From a checkpoint of a small transformer trained on Wikipedia.
Size: 13 layers, 4 heads of 96, 24.5M parameters.
MLP neurons of a small language model. Each row is named by its layer, matrix (down: output weights) and neuron, and shows model dimensions 160-287. Each number is 50 + 10 x the weight over its row's rms, rounded and kept within 0 to 99. A neuron's up and down rows have the sign that makes its largest values positive.
Before each neuron's rows, "fires before" lists the tokens most often just after its 100 highest values on Wikipedia text that the model never trained on.

fires before: " "
L10.down734:55 44 43 34 59 36 53 29 42 39 44 51 65 56 76 53 37 43 33 35 56 56 37 65 46 61 54 42 27 62 47 52 55 51 45 30 61 55 45 29 42 50 39 46 47 53 49 47 42 45 55 37 29 47 53 48 49 38 65 34 50 60 47 44 49 50 55 46 62 42 53 44 52 62 39 52 59 50 67 50 70 35 50 42 55 41 47 48 61 34 56 39 36 52 52 34 73 50 52 54 43 46 46 47 50 57 43 76 64 54 49 45 53 43 34 49 46 54 61 34 54 62 44 55 39 49 35 51

fires before: ":", "|", "\n", " of"
L4.down465:46 34 50 60 60 49 61 61 43 50 57 38 46 44 45 58 47 44 55 52 59 43 66 41 35 62 29 64 47 45 51 59 44 72 53 47 46 49 48 67 51 41 37 73 57 37 38 51 54 60 42 50 39 45 59 53 51 48 45 49 46 65 43 30 60 54 52 29 44 40 54 64 43 44 55 57 55 41 43 67 39 51 57 65 45 58 61 54 53 63 32 41 43 37 53 44 50 33 47 48 68 67 56 35 61 56 54 46 46 42 50 65 49 48 58 62 49 42 42 43 26 58 51 56 65 45 40 44

fires before: " |", " as", "0", ":"
L10.down455:64 47 45 55 40 44 56 52 43 52 61 35 48 42 40 54 56 41 55 56 44 31 45 51 46 53 52 51 43 42 50 42 40 56 48 43 44 65 54 53 53 54 38 27 45 60 36 34 61 49 50 59 49 63 50 44 59 55 65 29 48 56 49 38 51 42 60 69 46 56 52 47 52 37 41 56 45 44 59 39 53 51 44 55 58 24 44 40 60 57 54 44 46 63 41 43 37 60 58 59 54 53 46 63 48 57 70 57 49 46 47 48 54 37 49 46 74 55 37 51 41 47 62 49 68 42 41 53

fires before: " \"", "3", "5", "4", "7", "2"
L10.down161:68 32 45 47 64 60 44 69 45 52 45 43 53 78 70 71 47 32 35 45 64 55 47 27 32 50 61 54 47 50 45 39 46 60 50 34 63 53 40 50 37 33 45 41 45 61 43 53 47 62 41 37 45 37 49 53 42 61 45 54 56 61 61 70 43 53 48 44 57 55 46 49 53 40 59 47 37 47 55 44 56 46 51 42 50 22 64 42 47 70 67 65 57 44 56 38 57 66 52 45 39 44 50 44 52 56 52 54 42 51 51 32 55 38 51 48 51 51 40 49 39 49 48 47 56 39 68 56

fires before: "\n", ",", " of", " and", ".", "ist"
L8.down77:65 54 44 49 59 52 36 45 41 52 29 40 38 48 64 68 50 34 50 44 59 53 49 54 65 54 41 83 33 25 41 69 44 50 54 57 68 42 61 43 57 44 37 61 53 52 44 43 50 38 46 72 60 37 51 63 36 44 45 59 44 61 51 52 71 24 64 44 39 46 61 52 51 35 26 64 43 34 51 42 54 42 57 56 51 59 51 56 54 66 22 59 47 38 57 61 61 50 65 60 42 53 59 56 52 52 50 56 42 51 48 45 50 47 46 40 58 53 52 66 51 58 54 70 58 56 52 54

fires before: " ", "–", " |", " –", "born"
L7.down655:51 47 45 47 42 49 67 37 55 52 56 46 52 50 47 55 60 45 54 57 40 43 53 63 50 53 68 57 43 45 48 46 53 32 55 54 67 56 51 33 57 51 47 55 47 35 59 52 39 63 41 48 61 45 44 48 50 59 47 43 37 54 60 66 40 59 49 57 60 55 41 26 61 31 60 43 34 29 51 58 49 57 63 43 53 58 37 44 41 57 53 40 49 55 43 59 51 55 61 62 37 52 40 37 43 44 52 60 39 56 50 31 38 43 52 57 34 35 47 78 46 28 62 40 56 52 39 34

fires before: " a", " the", " an", " one"
L4.down427:55 46 52 49 72 59 56 52 50 50 47 56 30 68 48 43 42 45 57 62 53 53 55 47 52 56 51 58 42 48 61 52 61 49 57 62 50 53 39 49 52 56 55 60 47 46 64 40 48 35 42 69 69 53 56 62 48 53 71 52 50 49 51 45 60 59 58 50 35 33 55 57 59 69 52 57 33 53 37 56 52 53 65 57 51 50 38 51 49 62 50 33 79 52 30 54 40 43 48 70 72 47 53 38 46 66 46 48 39 46 66 61 60 24 56 46 46 44 58 45 54 43 53 55 46 49 51 66

fires before: ".", ",", " |", "}", ".\n\n", " ("
L10.down823:49 49 52 54 49 41 55 68 49 43 68 56 55 61 54 49 50 59 44 56 48 61 41 48 62 64 59 48 35 39 50 42 41 43 48 58 51 43 50 46 43 45 37 34 66 62 47 34 52 44 65 61 46 44 47 50 56 44 49 55 29 66 50 42 57 44 37 47 41 52 59 40 61 51 34 56 24 66 33 64 47 52 56 53 61 29 41 55 56 59 40 49 61 39 42 62 38 65 45 55 68 58 58 42 64 45 41 47 47 57 35 57 45 47 50 58 66 53 57 49 54 22 51 51 22 63 42 40

fires before: " ", " |"
L4.down756:57 56 39 35 44 58 44 62 54 46 66 58 43 63 39 30 38 38 44 45 40 35 41 48 39 41 64 33 38 55 47 58 36 37 46 35 50 47 45 56 49 48 49 33 37 53 63 65 62 55 50 61 36 49 53 44 64 59 38 33 67 40 63 72 28 48 75 50 37 54 56 52 44 52 56 48 53 25 58 74 46 64 46 46 40 54 49 45 69 46 39 32 45 30 57 69 45 57 46 52 47 42 46 46 67 34 41 52 29 55 50 51 70 34 56 54 64 55 38 58 29 37 41 49 53 51 64 41

fires before: "0", "1", "2", "3", "4"
L2.down983:49 60 36 42 55 56 67 59 48 48 49 43 43 39 65 45 61 59 64 60 72 58 65 51 66 49 57 47 62 45 40 43 52 69 56 47 43 40 45 43 44 52 53 57 50 55 59 45 44 42 46 47 54 49 41 49 34 54 39 69 58 51 46 47 38 45 66 44 57 52 49 44 65 58 50 56 65 48 40 59 46 38 55 42 47 63 35 47 59 45 39 46 44 57 44 53 55 62 46 52 50 56 65 38 51 32 45 59 63 56 75 34 40 56 45 40 41 63 64 52 32 48 52 62 61 42 54 58

fires before: "ia", "ian", "b", "ine", "ish"
L10.down439:47 41 60 71 44 55 44 35 46 65 44 61 59 36 42 39 51 66 32 66 49 64 60 62 37 52 57 52 44 53 65 44 59 54 56 42 50 46 51 34 44 48 30 41 55 37 40 57 59 60 67 48 34 39 44 45 36 48 62 52 53 61 45 46 40 32 43 39 40 52 44 51 44 48 52 45 40 53 51 41 50 42 28 53 44 50 42 53 54 46 48 61 49 48 51 51 52 48 62 51 50 59 38 51 54 45 37 59 58 45 50 40 61 30 55 57 47 40 42 52 35 27 56 66 48 42 50 48

fires before: " |", " |\n", ","
L7.down103:52 61 48 49 64 85 61 56 32 68 34 58 48 67 46 66 58 40 47 58 44 45 44 54 43 57 66 39 43 46 43 37 53 37 47 37 25 37 24 49 37 52 51 64 50 42 46 55 58 49 43 47 58 59 43 34 36 52 41 46 55 50 39 62 45 36 51 44 44 33 45 32 56 27 54 68 44 51 41 56 61 50 44 44 67 52 52 58 55 53 40 25 56 36 64 52 44 59 52 39 65 57 37 56 47 53 64 65 53 49 50 46 47 44 54 69 55 33 49 59 62 38 44 61 49 52 41 57

fires before: " ", "0", "i", " |", "A", "D"
L8.down507:48 40 47 56 70 62 44 54 55 52 43 53 49 61 66 56 58 49 46 46 44 45 40 57 60 59 42 33 70 55 58 45 60 53 52 69 55 69 63 52 41 36 59 50 58 50 49 47 56 49 38 58 47 53 44 48 45 55 48 50 44 45 42 31 43 24 52 54 37 52 51 53 68 58 57 42 36 41 55 41 60 48 56 48 61 37 57 36 55 49 53 54 76 47 48 51 54 51 50 54 53 59 50 42 63 37 41 43 39 51 55 52 58 63 54 49 64 40 39 42 57 60 52 48 50 60 27 50

fires before: "0", "1", "2", "3", "4"
L8.down367:47 52 46 45 56 39 52 65 59 68 66 54 44 59 36 60 60 46 57 65 59 50 29 59 56 43 53 40 46 34 44 61 45 58 61 49 56 60 42 55 32 49 51 66 50 49 42 45 58 47 42 54 55 64 56 53 50 64 50 56 38 58 65 38 41 57 47 38 55 51 46 63 30 37 66 41 51 58 36 80 59 53 57 41 67 70 54 61 34 32 49 53 41 45 54 55 35 42 58 53 45 54 44 47 31 53 56 61 61 33 48 56 40 51 61 47 57 60 50 40 26 56 41 40 60 38 39 45

fires before: " |", ";", ".", " is", ","
L10.down576:48 48 55 54 39 53 49 45 54 54 50 59 44 42 45 46 37 46 47 59 39 44 67 47 63 47 42 28 76 54 49 63 51 42 52 43 61 63 39 57 59 45 50 37 42 51 46 52 41 40 39 51 69 43 58 52 43 64 49 57 61 52 66 49 62 36 45 28 38 62 62 37 44 33 45 42 51 30 37 59 22 53 61 65 52 74 48 46 52 47 29 56 53 72 69 46 58 33 40 68 54 59 41 41 49 46 50 49 53 43 45 42 57 43 28 48 60 43 59 45 42 65 65 52 57 48 59 73

fires before: " with", " in", " to", " as", "ted", "ving"
L10.down526:38 42 53 48 44 55 59 56 72 44 51 26 47 38 47 41 56 53 58 57 50 39 44 47 62 53 43 44 50 41 29 51 44 51 62 55 45 70 48 58 52 41 50 47 49 46 41 32 59 36 47 45 48 47 38 47 50 50 38 45 41 42 52 35 28 48 59 36 37 48 19 29 66 39 51 55 70 30 47 60 46 37 56 56 58 45 41 66 49 46 38 33 22 40 62 65 49 49 28 47 56 54 63 53 50 63 45 65 45 65 51 36 38 70 58 53 41 48 60 53 53 67 42 57 47 58 49 44

fires before: " ", "201", "200", "202", " the", ","
L6.down291:46 41 55 43 59 52 55 42 60 47 46 54 48 61 58 45 68 58 45 44 38 67 35 46 36 64 50 43 35 53 61 58 41 53 59 45 45 56 60 57 64 55 34 62 41 32 65 58 57 40 55 62 62 39 66 58 59 64 68 52 60 53 46 49 46 54 49 54 29 40 35 54 43 53 45 58 46 54 30 61 36 44 44 40 25 66 46 51 48 47 24 33 47 43 54 35 55 38 43 35 42 47 48 51 44 59 64 67 59 51 48 45 61 42 53 50 74 54 43 40 52 60 47 54 45 46 55 46

fires before: " ", "em", "g", "uss"
L8.down12:58 51 43 33 42 49 46 54 51 31 61 69 46 42 44 59 36 58 53 33 56 61 68 54 53 50 57 51 48 58 37 44 48 41 53 56 56 58 48 49 35 47 59 40 50 41 44 45 44 35 63 41 52 25 57 60 55 43 53 61 33 54 37 50 55 42 53 40 47 47 53 55 59 52 49 47 59 54 35 45 57 65 47 51 61 68 61 33 49 39 35 36 42 68 52 53 68 47 51 51 36 55 57 63 39 69 46 49 44 38 54 39 38 60 58 45 35 67 55 39 54 51 49 47 40 63 55 44

fires before: " |", ",", ".", "g"
L7.down827:59 52 46 53 42 39 64 53 53 35 28 89 54 58 47 54 32 68 68 45 45 51 54 44 51 53 58 44 46 64 55 52 49 67 50 47 58 53 49 57 48 62 43 69 47 59 49 59 61 25 42 59 41 52 45 33 63 52 41 52 57 68 56 43 45 44 46 56 39 40 70 49 43 43 38 50 59 40 43 65 54 60 37 54 41 43 52 55 62 59 74 45 51 61 63 57 53 60 62 46 54 54 36 54 50 51 61 47 44 55 35 52 50 43 53 46 55 59 52 56 65 55 54 47 49 59 46 41

fires before: " a", " is", "S", " an", "American", "="
L4.down478:53 43 52 39 56 43 36 53 42 54 47 61 41 37 68 48 50 35 63 51 60 39 45 69 53 69 57 39 54 50 50 54 43 48 52 47 69 51 45 41 35 40 53 64 56 42 58 33 48 36 48 51 43 52 56 38 51 52 56 56 36 44 45 42 50 56 50 54 56 65 30 41 39 46 42 66 48 36 67 57 58 45 56 47 43 17 49 50 53 60 47 56 51 52 55 54 40 38 46 54 73 36 54 56 27 45 43 61 54 37 56 60 63 56 53 41 57 51 34 46 56 47 51 36 64 37 52 60

fires before: "0", " |", "3", "4"
L8.down864:30 64 48 59 48 48 44 52 49 41 37 51 42 64 60 63 35 63 63 44 45 59 54 48 47 45 35 52 60 51 42 35 62 42 66 63 67 52 66 52 25 47 62 41 37 45 61 44 44 52 51 56 50 49 49 46 51 50 47 45 52 42 49 55 56 48 57 56 58 50 37 57 56 44 48 60 25 35 33 38 80 63 43 46 52 36 30 70 55 58 55 34 54 47 41 49 31 46 52 63 52 40 52 59 47 37 55 44 51 42 53 55 45 62 43 34 45 42 31 52 29 52 40 52 41 39 74 72

fires before: ","
L10.down1011:55 58 59 59 46 51 50 35 47 45 50 51 56 48 43 47 40 48 67 34 34 21 40 51 58 56 52 59 46 54 48 49 59 44 42 51 41 31 64 47 52 39 44 46 55 48 39 29 61 47 56 72 53 50 52 53 54 38 54 39 44 42 54 45 45 42 52 44 17 59 56 40 65 53 47 58 34 44 39 53 32 40 49 62 78 55 41 33 50 65 46 52 49 46 54 51 56 48 66 76 51 69 70 37 54 50 62 50 69 63 51 51 38 47 67 70 42 53 61 50 41 51 42 26 53 38 40 55

fires before: " ", " the", "ly", " then"
L7.down774:44 56 66 45 53 40 37 53 44 40 55 52 54 48 38 52 61 44 40 46 53 39 65 45 44 45 46 35 35 41 26 60 70 31 45 37 60 51 44 39 59 46 60 44 63 35 58 76 47 56 53 43 47 52 53 60 48 54 43 39 54 53 74 62 38 44 58 45 59 39 55 59 64 45 50 45 26 65 53 41 54 48 40 37 47 55 54 25 59 63 29 71 49 52 46 43 72 50 54 60 45 57 71 56 33 60 55 54 52 44 51 47 60 55 56 84 54 47 62 52 46 42 58 49 36 44 51 55

fires before: " |", "sp", "s", "th", "ly"
L2.down926:43 59 55 66 63 40 62 43 56 54 51 57 56 44 43 53 42 46 51 61 47 58 58 51 65 43 48 44 61 44 23 56 44 74 47 48 47 58 45 55 34 58 70 42 77 43 50 56 38 49 41 48 55 39 44 45 41 59 42 46 75 67 47 52 27 48 37 43 29 43 55 63 48 41 47 57 50 38 51 58 55 57 42 49 50 80 56 61 40 53 35 35 54 44 67 59 52 57 40 44 43 51 46 48 48 32 55 45 33 51 60 50 40 58 46 63 33 49 39 58 49 51 55 44 58 58 52 57

fires before: "8", "9", "7", "6", "5", "4"
L10.down201:58 49 52 38 45 54 67 66 55 28 55 60 42 54 50 52 48 37 36 52 60 57 43 49 38 62 59 57 55 55 55 36 55 50 40 56 62 36 74 45 41 43 63 53 41 47 52 55 31 63 33 43 39 39 68 25 48 51 52 58 47 58 50 60 38 63 65 58 49 51 53 56 53 43 60 47 59 42 43 37 64 68 63 48 43 34 53 61 45 63 57 50 52 48 67 31 34 60 57 48 44 56 59 30 51 59 64 45 61 62 37 53 41 49 34 53 70 51 60 35 59 65 40 47 34 38 64 52

fires before: ".", " |", ")", " |\n", " m"
L6.down676:45 35 53 46 52 34 31 56 38 52 42 58 58 53 28 49 41 39 50 52 26 37 46 39 46 47 39 55 58 50 54 34 53 51 42 53 39 49 60 57 43 60 54 53 54 30 50 53 43 43 42 54 47 40 43 62 59 53 38 58 42 43 57 43 34 35 52 59 35 43 51 48 50 49 48 59 47 60 46 57 57 40 26 61 44 42 58 43 59 54 41 41 55 56 58 46 42 50 29 63 38 63 62 61 50 52 45 56 60 47 54 49 46 41 51 48 50 63 64 62 51 52 49 52 48 62 49 58

fires before: "0", "1", "2", "3", "op", "5"
L10.down793:59 48 55 57 46 57 78 59 58 55 48 38 45 48 52 59 41 55 61 50 49 50 63 56 54 39 47 36 54 50 62 61 59 35 46 67 44 38 53 59 51 83 47 46 53 35 63 73 46 61 45 57 56 43 46 57 65 54 43 46 49 58 71 47 50 55 49 62 52 38 29 57 61 39 37 74 41 52 46 62 52 55 46 34 59 28 40 58 48 47 50 58 32 51 58 55 43 58 53 40 46 66 62 39 37 45 65 41 35 54 31 34 34 49 54 54 59 63 58 33 54 52 44 55 73 47 61 53

fires before: "0", "1", "2", "3", "4", " |"
L2.down714:67 36 46 63 60 54 56 36 57 52 48 45 42 56 52 54 47 51 44 57 53 56 49 55 47 45 52 50 56 47 58 65 49 67 53 52 68 52 55 46 55 33 56 52 28 47 43 65 53 40 54 33 62 50 60 58 35 40 61 36 59 56 56 30 43 45 39 72 54 53 45 53 40 49 54 76 50 64 46 63 50 50 40 57 54 66 57 63 60 60 31 47 66 43 37 50 40 53 47 42 69 39 43 43 51 57 52 59 32 54 63 46 64 58 59 62 26 42 45 63 44 41 45 55 37 46 52 40

fires before: " |", "0", ".", "7", "9", "8"
L4.down23:51 36 35 45 50 63 22 63 47 56 52 38 54 66 63 40 35 45 38 44 58 58 26 36 49 62 37 52 40 58 79 33 43 39 44 43 51 71 64 54 58 38 49 58 50 38 58 34 70 50 52 67 57 61 57 62 55 65 48 44 59 65 53 52 48 36 55 53 38 41 60 46 45 52 40 39 38 44 51 54 63 56 63 59 59 43 46 46 77 56 56 38 53 50 56 73 58 34 52 54 50 51 41 50 80 64 42 30 46 54 46 50 38 52 40 61 66 49 46 39 43 52 50 38 63 53 58 53

fires before: " |", "–", " ", ",", " to"
L8.down253:55 27 43 53 51 51 56 36 62 40 53 51 59 65 22 49 53 36 62 62 55 38 31 71 48 48 55 68 34 56 61 49 74 60 63 53 53 50 35 44 54 50 38 57 72 43 65 31 30 43 63 62 48 51 37 68 53 57 46 49 55 43 46 39 41 36 46 64 45 54 41 42 51 41 62 57 65 45 47 53 44 63 48 45 33 40 50 56 54 37 70 53 44 45 55 55 55 42 46 56 55 48 62 50 55 58 62 44 65 37 53 45 44 41 55 49 37 52 35 66 42 48 51 42 49 53 48 52

fires before: ".", ",", ".\n\n"
L10.down516:67 60 51 55 62 65 67 50 43 61 58 54 54 60 45 50 44 53 55 39 50 52 60 45 43 63 62 48 59 40 50 58 52 47 53 61 46 53 57 62 46 48 41 55 28 60 56 62 68 57 44 49 49 35 52 52 59 50 49 53 39 69 51 55 59 49 44 47 31 50 38 57 24 55 22 46 57 61 46 58 49 59 59 64 54 78 43 40 49 51 15 36 68 40 51 61 63 30 48 70 56 45 57 56 57 52 29 37 47 53 49 44 51 42 66 52 45 44 51 42 56 78 54 43 45 59 40 52

fires before: " ", ".", "born", ".,", "liament", " September"
L7.down822:45 65 50 36 51 28 42 49 50 38 55 50 71 54 53 51 52 32 56 51 55 19 57 55 39 69 41 59 59 36 31 52 61 45 49 47 41 54 40 40 46 32 48 44 65 43 50 43 40 58 45 42 49 22 33 56 50 46 56 47 45 59 53 69 59 46 51 60 41 43 49 53 53 57 68 51 35 43 59 38 58 64 55 44 51 46 36 37 38 45 49 45 46 61 62 47 58 47 33 57 20 36 66 31 47 49 45 72 54 45 62 52 54 41 53 55 54 38 52 64 38 55 41 48 52 56 51 46

fires before: " |", ";", "4", "R"
L10.down58:34 64 49 44 57 37 43 46 51 57 65 58 52 58 65 52 40 50 48 55 51 38 50 46 59 60 24 57 51 33 61 51 52 39 52 37 52 46 34 37 45 47 57 44 59 43 56 57 42 46 49 50 73 43 50 64 60 49 45 40 53 59 28 60 46 60 39 41 51 49 53 33 44 52 57 56 62 59 37 47 46 49 43 47 43 57 57 63 43 37 45 45 65 39 59 38 45 52 42 49 45 50 50 41 25 66 47 42 66 49 67 45 66 56 51 67 64 43 74 62 51 44 40 47 42 48 50 49

fires before: " in", " to", " on", " as", " at", "red"
L10.down974:33 56 56 55 63 32 65 56 63 43 38 55 57 35 54 45 79 55 47 46 44 54 42 44 54 48 61 44 51 40 46 48 57 54 65 47 55 52 50 40 48 52 60 69 49 56 39 64 55 49 36 45 47 55 44 61 55 49 62 60 38 53 47 32 49 67 48 39 46 46 64 57 50 52 35 51 39 44 49 44 43 63 66 40 59 60 49 40 51 52 15 44 41 52 40 51 40 64 43 37 39 55 39 52 48 54 49 45 57 60 31 28 44 46 38 54 55 51 38 65 48 54 52 61 49 70 63 45

fires before: " |", ".", ";", " /", "1"
L10.down425:62 48 62 45 60 50 56 44 56 52 43 41 67 64 37 55 49 48 66 45 45 62 48 45 46 56 50 42 49 59 63 45 68 49 37 52 49 66 39 48 54 45 49 41 68 56 41 50 30 39 50 50 42 47 32 44 43 47 49 50 26 51 53 39 56 40 67 70 42 56 56 34 51 32 47 39 48 60 51 51 47 37 50 53 47 65 44 58 41 56 34 57 49 52 57 61 52 24 50 52 60 26 47 58 58 58 58 68 37 47 34 54 60 59 63 57 39 32 36 39 55 44 35 54 48 54 76 47

fires before: ",", " the"
L10.down992:52 63 50 35 60 66 50 43 57 36 55 46 56 35 43 49 45 44 58 58 63 57 54 51 62 48 42 65 47 51 60 57 50 56 54 48 50 48 55 64 63 50 64 59 53 53 59 49 43 50 63 54 41 45 59 52 54 59 52 30 65 53 51 40 38 59 64 40 53 51 27 51 49 71 42 46 49 31 50 59 70 55 39 56 66 19 47 50 60 22 59 37 41 32 52 54 49 52 66 49 42 56 43 49 54 46 54 47 73 64 59 41 57 48 64 57 44 55 58 36 38 51 34 53 50 44 39 36

fires before: " of", " and"
L10.down874:54 47 69 57 55 44 56 66 45 36 65 52 38 32 46 53 46 35 52 35 43 73 47 51 61 57 55 56 52 45 38 53 45 57 55 49 55 48 47 41 48 47 61 48 45 37 51 28 54 49 21 47 62 55 58 66 47 42 36 67 45 25 42 36 60 51 41 43 32 46 62 66 55 57 53 53 46 71 73 45 43 36 62 59 57 92 34 31 54 50 33 36 62 53 56 36 48 60 62 60 40 64 51 61 37 54 60 51 44 42 37 37 66 29 19 49 48 45 51 47 38 56 48 54 47 62 39 61

fires before: "|", "-"
L4.down203:55 42 51 46 33 52 65 49 54 40 61 40 43 44 64 35 40 59 50 59 64 57 46 63 55 63 30 40 49 37 36 59 35 55 56 50 48 55 30 46 49 50 63 64 47 42 59 31 49 55 61 61 37 51 56 47 53 36 47 41 50 47 44 55 56 60 57 54 50 39 46 51 49 47 48 52 56 54 75 64 63 79 55 50 48 58 69 59 50 63 24 61 39 58 46 57 57 61 50 53 49 56 30 34 63 41 47 70 49 46 45 50 55 61 50 52 46 35 41 44 48 55 47 54 57 27 30 39

fires before: ",", " in", "s", ".", " is", ".\n\n"
L7.down115:46 78 53 71 56 41 48 56 33 31 38 53 49 49 42 73 61 53 44 44 21 53 51 60 57 52 45 53 26 56 45 59 41 43 45 47 48 46 46 66 40 44 47 61 50 42 61 42 56 44 54 47 46 44 45 37 46 65 46 49 61 60 59 57 47 52 46 52 11 50 58 60 48 57 50 39 36 60 53 45 56 48 70 61 55 86 51 49 42 58 11 47 39 60 42 60 44 52 55 42 53 35 73 43 54 66 50 59 62 52 53 54 31 31 43 54 47 40 49 50 42 44 63 44 32 51 41 62

fires before: " ", "he"
L10.down941:43 48 44 43 56 50 52 50 64 68 48 45 53 57 31 40 42 52 46 55 58 60 36 45 51 28 76 35 56 66 36 44 58 41 58 48 43 48 44 60 54 58 59 32 40 44 58 44 35 57 40 63 46 53 51 39 59 40 48 53 56 54 39 49 65 45 48 45 31 55 36 49 53 47 36 55 58 41 48 46 43 53 63 35 45 69 67 42 79 46 26 38 45 38 45 47 51 65 44 33 43 62 27 54 52 65 38 43 43 67 60 35 44 47 52 50 53 63 49 51 56 51 47 57 69 43 72 50

fires before: " were", " is", " are", " was", ",", "o"
L8.down850:44 61 55 38 52 49 47 38 55 52 60 53 30 52 41 49 46 44 38 45 37 47 43 58 74 37 67 50 63 60 57 37 52 47 47 55 64 54 67 41 55 50 65 39 38 50 50 45 58 44 57 52 69 58 49 67 49 53 64 55 63 31 49 58 60 50 51 43 65 54 50 44 45 45 64 48 56 56 44 50 38 56 45 35 43 57 33 64 58 60 48 59 52 60 33 60 38 48 45 36 35 58 38 44 34 49 54 62 46 59 46 42 48 65 44 62 48 42 46 56 41 60 48 36 36 49 48 46

fires before: " in", ",", ".", ":", " on", " and"
L10.down529:65 48 38 55 54 33 43 70 56 58 53 39 54 50 38 69 74 77 43 56 51 63 46 59 48 55 48 33 67 40 51 50 54 39 54 59 53 60 50 55 50 50 50 62 45 52 53 52 47 49 52 72 63 50 57 44 46 58 54 52 56 46 48 59 48 51 57 65 46 54 39 53 42 27 31 69 52 31 41 43 41 48 60 28 57 77 44 45 68 34 45 56 53 60 47 45 38 49 52 54 54 54 55 34 62 54 46 65 56 35 31 46 51 56 60 41 61 41 46 60 56 54 51 63 51 43 55 55

fires before: " |", " |\n", ".", " %"
L6.down944:66 44 40 50 68 50 59 42 53 45 51 46 59 26 45 58 50 46 35 54 44 53 61 33 39 59 37 52 44 53 53 64 56 64 36 49 52 60 56 37 58 45 43 68 39 74 52 48 53 57 36 58 34 42 41 45 50 46 38 57 58 54 30 48 42 51 44 48 43 49 48 40 45 56 50 61 53 40 24 45 51 57 35 56 68 34 54 51 55 70 39 57 45 55 48 47 61 37 60 48 65 56 65 61 29 53 59 44 55 57 43 61 54 43 52 48 47 47 38 50 62 50 59 71 64 61 47 50

fires before: "0", "1", "3", "5", "2", "4"
L10.down521:44 57 58 38 65 46 58 50 42 50 38 49 55 41 50 38 28 53 58 48 51 71 47 55 54 30 50 54 46 61 49 54 55 59 51 50 52 57 22 61 68 55 31 49 51 61 46 64 45 43 62 34 68 42 46 33 59 65 59 73 63 48 69 37 54 67 55 52 46 40 69 59 66 67 49 47 50 60 58 57 55 56 55 52 50 67 48 35 63 62 42 33 48 65 54 65 28 51 33 52 68 40 44 76 41 50 47 63 43 53 53 48 51 71 41 46 52 46 52 64 59 58 54 65 49 71 41 45

fires before: ",", " as"
L8.down1015:53 58 49 47 52 52 48 41 50 43 60 44 76 49 45 39 48 31 52 37 54 56 51 47 53 46 58 34 53 44 52 60 58 59 56 43 67 41 60 63 60 36 67 74 35 42 60 54 59 68 60 51 67 54 44 44 48 76 49 36 53 51 50 32 48 27 61 49 43 67 63 48 46 27 48 44 65 31 44 73 52 57 43 50 57 52 51 25 48 47 39 56 69 38 44 55 58 40 49 36 45 51 43 50 41 65 71 45 59 61 47 53 42 35 46 52 54 43 53 57 61 53 55 59 48 59 48 41

fires before: " ", " the", " May"
L4.down292:55 46 53 44 38 57 44 52 54 49 53 53 35 49 62 57 48 56 38 35 52 51 61 70 39 57 56 61 46 41 64 45 63 60 64 52 60 44 37 38 67 50 60 40 55 73 50 63 46 58 45 25 53 59 60 53 40 35 52 57 39 54 58 59 66 53 45 43 32 38 43 49 54 51 36 55 53 50 38 54 43 47 36 42 50 61 54 28 56 63 06 61 55 54 49 50 74 41 67 24 30 46 43 38 70 51 67 60 48 49 61 46 43 43 69 45 57 60 49 33 49 48 68 55 59 49 49 46

fires before: "-", "="
L4.down450:55 54 53 49 48 51 53 49 66 49 58 43 47 40 47 49 63 52 38 61 57 40 49 59 58 48 25 67 40 43 46 39 57 32 35 38 37 66 47 42 55 65 48 78 70 56 65 60 44 42 50 57 32 51 39 58 40 55 50 38 61 41 47 54 50 45 47 67 48 49 51 51 55 50 55 62 62 80 71 58 62 61 50 32 45 36 47 40 38 62 49 62 50 60 51 44 56 41 54 53 58 70 54 63 45 45 46 32 54 54 57 58 41 48 40 40 64 59 45 37 55 57 64 39 49 40 50 57